config.yaml
head_dim: 64
activation: "gelu"
init: "normal"
beta1: 0.95
decay_shape: "linear"
train_tokens: 257300000
MLP neurons of a small language model. Each row is named by its layer, matrix (up: input weights) and neuron, and shows model dimensions 96-223. Each number is 50 + 10 x the weight over its row's rms, rounded and kept within 0 to 99.
Before each neuron's rows, "fires after" lists the tokens most often just before its 100 highest values on Wikipedia text that the model never trained on. A number after a token or word is its count.

fires after: "2" 22, "1" 20, "4" 13, "5" 8, "3" 5, " | " 4
L3.up1236:62 40 44 44 72 59 50 36 38 43 29 59 48 37 44 50 60 49 67 42 68 37 48 52 63 62 44 51 47 37 54 50 49 40 67 28 42 42 49 64 43 52 35 50 43 49 67 53 54 57 48 48 40 38 56 44 41 46 62 47 45 69 57 49 65 53 49 56 46 50 59 50 69 59 52 44 62 73 52 33 42 42 47 42 70 48 51 54 50 39 49 46 32 60 39 55 28 45 47 49 49 70 39 31 50 28 52 71 25 55 36 54 51 49 46 47 47 46 58 47 56 60 40 53 45 43 57 55

fires after: "\n" 49, ") |" 6
L7.up381:42 61 63 35 56 61 61 64 64 65 47 31 58 56 63 57 44 51 52 35 40 41 57 42 33 48 49 56 55 52 64 53 66 40 51 45 46 60 65 49 27 50 65 58 42 49 49 47 53 49 55 42 53 57 56 47 28 51 50 33 54 55 54 45 38 48 60 52 41 41 52 29 40 48 72 59 44 45 32 48 51 44 56 53 42 40 43 44 45 54 58 63 70 47 22 51 44 67 38 41 51 44 35 46 47 46 57 56 33 60 40 62 30 56 48 51 44 41 56 41 54 66 43 47 47 26 40 46

fires after: "." 63
L3.up701:38 53 53 59 45 65 42 58 50 53 58 49 53 65 67 42 47 47 57 38 50 75 47 48 47 56 70 60 74 50 50 44 34 46 60 38 63 29 59 45 64 32 66 57 62 28 50 39 42 59 54 46 50 47 47 50 43 58 49 39 53 62 30 54 57 44 38 54 55 61 44 48 48 66 36 62 69 59 46 38 42 62 51 46 33 45 38 69 42 47 54 52 53 45 52 59 52 47 45 52 38 41 50 57 64 46 47 46 55 53 55 43 46 50 63 52 39 46 66 35 44 46 48 49 60 63 43 60

fires after: "\n" 47, ", " 8, " to " 4
L4.up1081:51 52 63 48 40 66 42 47 38 34 50 59 59 53 46 44 56 39 52 50 59 48 35 48 49 46 43 69 53 36 42 53 41 59 56 25 63 50 59 41 49 67 37 52 29 45 47 48 57 68 37 39 46 40 61 43 29 60 70 52 57 50 59 51 51 43 41 47 59 34 43 49 56 67 56 44 44 67 53 29 50 36 49 51 38 53 42 53 36 61 44 65 64 50 24 60 65 62 46 41 60 48 48 36 55 49 59 44 55 46 47 76 48 66 47 32 71 49 38 30 44 52 40 56 39 52 48 62

fires after: " | " 18, "2" 17, "3" 12, "1" 11, "4" 11, " K" 7
L4.up750:48 60 64 54 54 54 61 45 38 57 60 62 57 34 57 62 59 51 66 48 71 29 42 58 51 38 47 59 38 35 55 48 61 47 53 42 53 60 59 60 41 41 41 58 35 50 43 49 59 46 40 58 42 62 37 59 50 68 68 43 62 42 36 65 65 43 42 63 49 56 29 31 57 43 49 43 50 56 48 36 52 57 53 49 60 56 53 43 52 39 40 61 38 47 59 73 51 60 52 51 53 49 46 53 41 54 57 51 49 50 38 34 41 52 51 60 64 32 64 48 68 52 67 46 48 43 54 49

fires after: " | " 19, "," 12, "." 12, "; " 4, " | GF | GA" 4
L3.up161:64 71 46 68 51 47 57 52 46 40 47 51 43 45 61 45 40 56 58 48 60 41 44 67 50 39 55 71 52 38 38 69 45 40 47 49 52 46 41 38 54 53 51 38 45 72 59 49 69 47 32 42 59 52 37 41 65 50 49 42 49 45 38 42 51 53 53 36 42 74 43 46 37 41 39 44 40 49 49 49 50 40 43 45 49 59 40 65 37 51 53 56 60 38 56 41 53 60 51 43 51 59 58 45 49 22 34 54 44 54 46 48 54 53 46 38 37 77 58 45 52 47 39 54 56 57 38 27

fires after: "1" 39, "5" 6, " " 6, "2" 5, "7" 4
L6.up25:57 54 47 48 50 63 31 48 51 54 42 53 52 43 64 61 41 41 49 50 48 56 42 47 77 51 52 50 39 55 56 55 45 27 42 53 39 66 30 69 44 44 45 57 56 42 46 50 58 59 66 57 56 52 53 44 64 55 57 57 41 40 52 64 58 50 34 42 57 62 46 54 66 64 57 34 65 56 41 61 51 43 44 65 35 47 40 49 70 31 50 33 61 63 64 35 72 48 39 47 44 52 43 58 48 48 35 67 39 55 62 51 60 63 67 55 65 44 44 49 35 39 52 41 50 34 46 48

fires after: " | " 24, "." 11, " —;" 9, " | Re" 6, "; —; —;" 4, "31" 4
L4.up524:53 66 52 64 44 67 49 46 55 30 47 53 23 37 69 42 61 57 47 44 56 31 54 56 46 55 54 32 60 39 61 45 37 67 59 65 61 47 63 50 48 56 49 49 54 44 50 40 61 65 37 42 74 49 57 52 40 34 57 16 56 32 61 45 45 72 47 46 40 54 40 50 23 29 41 51 57 60 57 62 48 57 41 50 60 70 52 42 26 53 46 55 44 33 68 46 51 61 36 55 58 49 63 40 56 45 44 35 57 56 54 48 38 42 51 60 30 53 55 56 48 51 50 60 43 48 49 40

fires after: "0" 29, "1" 13, "2" 12, "4" 5
L4.up188:74 61 55 47 40 38 66 42 50 69 38 54 68 46 45 57 51 37 44 59 35 46 52 52 46 50 35 66 38 46 51 29 57 48 41 41 41 50 54 59 52 43 43 53 48 51 53 53 64 41 52 42 48 48 64 42 48 50 58 33 44 57 48 47 70 53 70 58 52 57 50 63 55 48 79 60 47 50 49 63 66 31 55 55 69 62 61 47 36 25 62 50 43 47 60 61 38 61 42 39 51 61 56 53 46 35 50 48 45 47 41 53 58 56 53 46 44 32 44 46 49 57 34 60 40 43 58 63

fires after: "2" 52, "1" 33
L6.up848:47 35 60 50 52 48 39 45 61 43 61 55 40 50 52 39 45 65 61 38 48 39 53 45 48 48 42 71 32 48 48 61 52 42 33 55 48 46 40 61 39 46 36 58 61 35 44 50 49 57 67 44 57 63 66 43 56 45 57 44 54 55 61 54 45 63 38 56 41 73 61 33 43 40 52 50 38 82 56 45 42 41 46 54 58 61 48 41 46 38 51 43 52 62 65 65 48 59 63 41 55 46 42 37 57 51 48 76 40 53 43 51 42 41 46 68 51 46 39 69 39 31 50 41 45 70 42 66

fires after: "\n" 86
L3.up475:53 29 35 63 35 60 49 35 48 64 42 45 49 48 56 49 59 36 53 46 54 47 45 58 43 56 48 53 42 57 61 61 48 46 56 41 67 56 46 55 46 71 58 41 44 36 51 64 34 48 59 60 66 54 62 46 43 64 39 50 58 32 68 51 37 57 41 52 66 42 47 51 33 46 74 41 47 67 43 38 44 62 54 48 50 42 36 45 41 56 47 53 45 37 25 54 39 53 64 48 30 33 51 44 47 45 61 52 27 56 52 51 55 49 48 59 36 46 50 31 56 47 51 53 66 40 55 65

fires after: "\n\n" 56, "\n" 4
L6.up127:64 36 56 30 48 32 55 40 57 51 44 46 66 40 46 36 48 52 54 46 57 49 57 44 50 47 56 50 40 42 29 65 48 58 55 59 61 51 71 54 49 57 45 41 44 50 40 38 35 42 49 49 48 45 53 57 44 53 49 30 54 34 47 49 65 56 53 44 61 41 59 41 47 51 57 55 63 41 72 64 30 57 42 58 39 56 41 49 38 81 27 54 60 47 53 61 53 38 57 52 37 62 50 50 41 41 63 52 43 47 63 46 58 34 45 50 40 56 64 39 42 56 43 53 58 42 57 47

fires after: "\n" 33, "2" 16, "1" 16
L4.up509:41 59 58 49 44 46 52 44 58 55 57 46 49 42 61 43 55 42 52 36 35 38 33 54 61 54 41 67 54 54 38 41 45 50 63 47 49 62 52 48 58 47 44 55 51 47 35 62 47 51 36 33 46 58 64 54 35 45 51 44 48 59 55 47 50 36 34 52 77 59 44 42 54 37 61 48 55 72 62 46 47 57 38 72 47 55 55 71 53 44 53 37 50 34 43 53 61 48 54 63 65 52 43 50 46 64 52 51 57 55 37 56 43 38 52 70 51 50 60 47 65 45 49 41 61 43 72 59

fires after: "1" 23, "," 22, " | " 15, "2" 6, " | ." 6, " " 4
L7.up524:42 39 49 56 55 50 52 56 46 70 43 51 62 52 62 36 38 57 46 44 63 51 49 31 49 46 57 43 45 54 37 61 67 61 51 37 67 37 50 43 58 57 76 58 57 43 49 54 61 41 61 53 57 54 41 43 65 67 23 61 46 52 53 34 57 53 35 67 65 57 69 41 53 54 51 48 55 45 59 36 42 49 44 71 61 54 49 37 58 43 48 49 36 41 56 59 34 56 55 40 45 35 55 60 43 51 56 32 54 40 37 35 41 57 50 36 50 45 53 51 58 58 26 48 41 48 43 58

fires after: "2" 42, "1" 18, " G" 4
L6.up259:48 42 49 50 41 59 39 49 38 62 32 62 45 46 33 48 46 55 38 51 66 45 60 50 57 47 46 51 34 54 43 54 56 51 37 34 40 52 51 60 23 45 29 45 45 50 36 43 54 45 56 56 34 75 73 47 45 40 43 41 47 43 65 61 52 48 50 50 59 52 44 55 44 55 41 38 45 68 48 61 44 59 37 56 56 53 47 56 46 37 47 45 57 26 55 25 42 50 59 49 56 55 36 52 49 47 54 57 48 25 41 55 55 33 63 41 46 46 45 53 47 53 45 41 51 47 48 61

fires after: "1" 36, "2" 24, "," 4, "; " 4
L3.up1130:64 56 42 55 56 48 55 44 58 51 55 43 54 36 40 37 51 38 51 39 66 40 54 67 35 55 46 39 52 49 48 59 39 60 42 53 58 45 61 54 47 51 65 67 50 34 36 44 44 51 59 47 53 66 44 42 40 60 50 50 38 43 52 59 50 40 46 71 53 75 51 75 57 51 57 27 49 70 44 50 62 60 45 60 60 36 47 68 38 37 37 71 55 56 45 54 41 54 46 43 70 42 57 57 45 47 61 43 51 50 51 51 60 73 43 57 54 38 62 37 47 70 49 30 40 34 34 61

fires after: "\n" 34, "." 18
L3.up714:42 50 58 68 40 56 38 40 49 47 42 44 39 41 76 47 47 44 48 47 57 55 38 51 43 67 67 60 66 56 47 54 51 56 53 46 47 63 24 34 39 37 67 42 51 60 31 54 53 49 55 52 48 57 46 41 39 52 34 51 39 64 57 52 38 39 47 54 55 60 30 49 41 65 34 44 55 56 48 54 62 45 61 42 68 54 36 56 44 51 67 44 61 36 39 69 65 51 47 55 75 61 54 64 51 47 40 59 44 68 58 48 26 44 62 62 37 55 72 43 64 46 43 52 48 52 50 37

fires after: " |  |  |" 22, " |  |" 16, "." 15, " | Q |" 6
L3.up259:50 57 67 49 54 42 39 41 56 58 41 47 48 56 60 46 64 38 62 41 58 54 50 68 50 52 54 40 44 55 64 39 58 51 56 55 36 54 39 55 49 52 56 74 43 45 44 50 57 58 43 59 50 62 46 50 48 37 47 29 31 66 45 68 45 51 53 49 54 56 44 74 54 39 45 43 58 36 64 51 48 60 40 62 33 50 41 59 49 54 50 43 56 44 53 47 55 52 44 62 62 49 60 45 43 43 43 44 36 66 43 47 42 30 36 51 56 75 70 53 69 52 48 52 39 55 41 45

fires after: "1" 28, "," 21, " | " 18, " | ." 8, "2" 7, " |  |  | " 4
L7.up1219:42 34 55 44 49 52 56 42 27 40 44 69 64 44 41 46 37 56 49 67 55 51 49 28 48 70 55 34 54 35 30 61 44 58 48 57 54 50 57 46 56 44 80 66 54 50 37 55 38 45 47 38 50 67 57 44 63 54 45 53 55 59 49 41 45 61 55 44 66 59 51 38 57 54 53 38 60 50 44 57 46 45 52 47 50 44 52 48 66 62 57 67 54 38 41 49 38 39 54 42 47 55 62 58 31 56 58 43 46 41 35 59 44 59 67 42 55 51 55 38 49 54 43 47 53 32 41 62

fires after: "1" 58, "2" 10
L3.up413:37 36 61 49 50 63 61 46 51 46 50 52 48 42 44 42 59 46 42 54 38 31 52 51 45 37 49 40 43 43 31 41 47 33 40 42 51 50 45 33 56 44 53 38 49 56 29 44 58 64 45 55 56 60 70 38 31 57 47 54 36 44 59 46 54 49 47 54 68 57 39 46 35 42 44 62 51 52 42 47 61 27 45 55 57 41 58 58 22 55 51 50 56 39 41 60 58 71 71 52 43 44 51 55 39 49 60 54 50 47 45 60 46 44 65 64 33 52 53 59 62 35 61 44 53 63 48 41

fires after: "." 42, " In" 6, "ing." 4, "\n\n" 4
L3.up1070:54 52 47 52 56 37 51 28 58 40 44 53 58 57 63 46 63 42 50 64 70 52 45 53 54 60 57 60 38 57 54 64 58 55 49 45 43 57 44 63 43 70 53 55 48 55 45 54 57 59 58 54 47 56 45 53 44 62 43 58 39 58 31 45 50 72 31 55 49 46 59 39 34 64 41 41 55 33 43 36 60 57 50 45 67 46 39 47 50 40 60 47 60 42 49 48 51 51 56 55 82 43 35 45 40 52 57 62 50 49 45 45 38 53 55 47 54 39 65 40 82 59 50 78 55 64 44 45

fires after: "1" 25, "2" 21, "6" 12, "0" 10, "5" 9, "3" 8
L3.up824:66 35 52 33 39 55 46 55 46 44 40 59 44 42 51 45 51 45 61 44 49 41 53 28 49 60 59 45 56 28 63 39 39 54 42 41 47 56 42 58 42 59 35 37 62 50 30 55 55 44 50 63 30 46 58 45 50 58 45 40 45 43 58 50 61 35 40 63 55 68 58 46 54 58 70 60 45 57 50 57 52 40 60 63 58 62 28 47 35 49 49 32 49 42 52 51 39 63 46 67 56 52 36 49 51 35 54 59 40 50 51 41 50 52 51 47 46 46 67 39 61 51 48 43 36 42 57 64